config = dict(
    n_layer=13,
    d_model=160,
    n_head=2,
    n_kv_head=1,
    head_dim=64,
    d_mlp=512,
    vocab_size=2048,
    activation='gelu',
    norm='layernorm',
    norm_place='pre',
    norm_eps=1e-05,
    positions='learned',
    qk_norm=False,
    attn_scale=0.125,
    bias='none',
    tie_embeddings=True,
    parallel_block=False,
    init='trunc',
    init_std_qkv=0.0253,
    init_std_o=0.00496,
    init_std_up=0.0253,
    init_std_down=0.00496,
    init_out_by_depth=True,
    optimizer='muon',
    lr=0.00584,
    lr_mult_o=1.68,
    lr_mult_down=1.5,
    beta1=0.9,
    lr_head=0.0048,
    grad_clip=1.0,
    warmup_steps=200,
    schedule='wsd',
    decay_fraction=1.0,
    decay_shape='pow',
    final_lr_fraction=0.02,
    batch_tokens=16384,
    seq_len=128,
    doc_mask=True,
    z_loss=1e-05,
    train_tokens=228400000,
    steps=13941,
    dataset='wikipedia_en',
)
MLP neurons of a small language model. Each row is named by its layer, matrix (up: input weights) and neuron, and shows model dimensions 16-111. Each number is 500 + 40 x the weight over its row's rms, rounded and kept within 0 to 999. Numbers have three digits each.
After each neuron's rows, "fires after" lists the tokens most often just before its 100 highest values on Wikipedia text that the model never trained on. A number after a token or word is its count.

L5.up221:391537511538491531482457477502484554565511531465463537485519552554432559444490512438530539537514567483457474490422508527503597495491455482564537498517559470530455556459504463499551476524448472578506564387447433553567481434501516520480519530518506504491506508519536515569493485463511446474
fires after: "S" 15, " M" 10, "al" 9, " U" 9, "M" 8, " A" 8

L5.up218:509523638544449503508441515582534547441474485585480522534563472482515545484467493493439493554484516433538542494454500454526452498498515418504518523449432472505523484442480532550498451460471515529444523548504446458492578477517436435470397526494512454504505564447531458519517488476445444526
fires after: "b" 14, "emb" 11, "cc" 10, "k" 8, "M" 7, "d" 7

L2.up127:528559511473525500506514531517510496498534489466474461531500478471544567481534475498432432477458530441532490500513513469449538426512515471526506449521443526505468462434480502549467497475562513511539576507483469452500533600451511512503516413490522504551558551526430484514513453512533472557
fires after: " C" 19, " f" 15, " comp" 10, "•" 8, "|" 7, " in" 7

L3.up345:509502479489565491480560438479525481472480477470418497497549436567474521513524485523475538474524537470537514493485556579488551525467492572507500523459478483473460495467535520575492511579460407467547433470496508448513468498476470500508441459538505490489521518492452597498518485523534530450
fires after: " Bo" 14, " 18" 12, " end" 11, " 19" 11, "–" 9, " start" 7

L4.up499:511535497482531535619443554509512521463522556504490453476496521502512507519521465496507529516541574464544479505440546488489449557522477488471425518505511489496451484591478541536550442485521503503502475469511458524469480499487539512463463510469524541581481495506394453463503460459477499500
fires after: "b" 14, "p" 13, "am" 11, "ab" 10, "ib" 7, "|" 6

L8.up391:453484421531448454543485524487511530458562489496414512503482436505482568496464496537498529495569571450519507472508541484458500518521527497509483534444472504461567443466527535396512513477543517523427570445464462487548491550476403530473567521570533508495499591531461583524523538507502470607
fires after: "s" 19, "th" 12, " g" 8, "il" 7, "ra" 6, " h" 5

L3.up308:546518541573510464501567459445498423532565500551497498536508529445464478484538545524484460552575485543478447536533547455522447485496435537509477496582455475497471572524522477481496515554521496472511476452535525444507507468461479585452441486477513525502470462473488470587519426498541489480
fires after: " " 23, "z" 16, "c" 15, "n" 9, "gu" 7

L4.up38:460498533437492579546512550427522545497445571504498601440505559474449501452437520535486434541506479457523509518458485541540532516507459516538473506508459464493423534504427436528530473452547515438508512515454461506525437572555513561473466494466467557499479489526477481552538496535536546539
fires after: "ab" 14, "at" 11, "p" 8, "op" 8, " event" 7, " comp" 6

L2.up493:422539544475424489482454540533492474477485525481473526516500576514448434463496437502509468560495543558475534512515561540470480456529575502500452501521470496508475524517513483533453468544561507502489545608467450530448500500511500555552525423534544575555456477451483469500471407489462496529
fires after: " in" 25, " In" 13, " f" 10, "A" 6, "mp" 5, " C" 4

L2.up418:474577481434524604557530429457544536463503497498441490558428495536497518586480536455481501517550476490496459534501454524527444508466485473478524495476450413499531507607522477463507528545564510509475551554510459571509530506504553490490500568509431531478470508367535471470496482471504528447
fires after: "min" 16, "i" 15, "a" 8, "ja" 7, "è" 5

L5.up73:474550529473485549448514496521420591531463500448451433419534476517496532485553531484486496528518506495520519518529517519437540526538402499562452501476458537492444474540449474447544526546528460529463495538474551575489463530481496590508513526539524501546466452454472462454556454435481497443
fires after: "°" 26, "′" 11, "ri" 7, "port" 7, " V" 4

L3.up58:515508469453504520562479515467529462415487446484515486542483482471501482461479506564519501470524607473574546500501518505554440511479518528511510503450406522520572500510477549450463504450511432536468475500522488501473505515513546483467445455519556516512503452481506554494528502550464562481
fires after: "ri" 22, "gu" 12, "gh" 8, "et" 8, "act" 6

L3.up79:440542497555583460534422502516513558466482544531433477545455503460524520485509523417548488451486540555522546483539536516505556490520478498468496586536517467543474452431452478489478488405497441459516587531525437555506523489488464526573520555478511442506522480499489511591484517529467521516
fires after: " pa" 17, "pa" 8, " Har" 8, " Sa" 7, " Pa" 6, " Cha" 6

L5.up353:505544509457486558584508542493424575476488515409490503482474530527461508490478501541514517535521540449487507484406574486523487487491397505488536539474456491526424517412493456412480503432523532465474551504576450549480477491614575482477479475557520516473554561546454451508472470473517512496
fires after: "va" 21, "ub" 12, "ab" 12, "|" 7, "am" 5

L4.up377:515535502437482516609487515486560472478505545476442457470527482565524520431518486456510448461536516477482516470494479540526452516505478498462481511491575531581470505455446503532493576500518498456519464469528519523502441471471482492497464487452539546488525515606448550482489500450496521536
fires after: "ver" 19, " comp" 12, "t" 7, "in" 7, "mp" 6, "en" 5

L4.up224:468515454440480478527541540408495442473511476488552434523576504550431509547475487473527482464454540518510477569560507633456518516536453517484541511544550597472438551502497462560521504447516479480529468494508493491507552468549477487504527534478460501481442504474456460441460500506532532568
fires after: "en" 22, "n" 12, " in" 11, "in" 8, " Un" 8, "or" 7

L3.up465:556629531437463516547435478471508570500502498456555529515467495537527500501516445455446533510514553515437457533488532443456499536497547482455571498525495477554512412570465450492492482587510500534503450459544471581501455480428472420521453575545485531545483515530505501461462467522516443488
fires after: "A" 23, " E" 14, "L" 9, "°" 8, " F" 5

L4.up91:449569368391513455437498479532551448476566463533448515439537521516492495534539517510489506484475489562444527472456516480467547500539394531492584499522522459443502554434488480421538504504480499492565523484415450554545484501470487498501514450523517418542550475507555507464507514461508514532
fires after: " Ha" 16, "il" 11, "ha" 10, "th" 8, "ce" 6, " A" 5

L2.up276:525492440493491484476490468434543533487492496549575503542508516571439513502493494455531575495467512532489459504515533526535513437486501543547479476530531486536453469471489451524513483522578515468545504498508519453482474492439495477535498521482524496516540547512540492491490457479590514432
fires after: " " 74, "e" 9, " N" 7, "n" 5

L5.up268:479559431477556534458516459488498511536533509413505526507442409431495502518536476492517455533448533524500526504538465531414565545525461501505521499485520431516463540472455460439493488513513511443537376465497574537453535457532554503574544487495570470555490484595467503524571505506464500458
fires after: " 19" 18, " 18" 11, " Car" 10, " F" 7, " g" 6, " (18" 5

L4.up178:456528471459478489508505517441491498561528457424467557505550553438413490487567459503517462493564473522482489537466428494566440495518473514532465457451450512517445559483529419556464417450464473546517504528542437435434450518524511528499418530520487530457533507483458460529449484429575478571
fires after: "ab" 32, "gu" 15, "f" 4, "ock" 4, " Ab" 4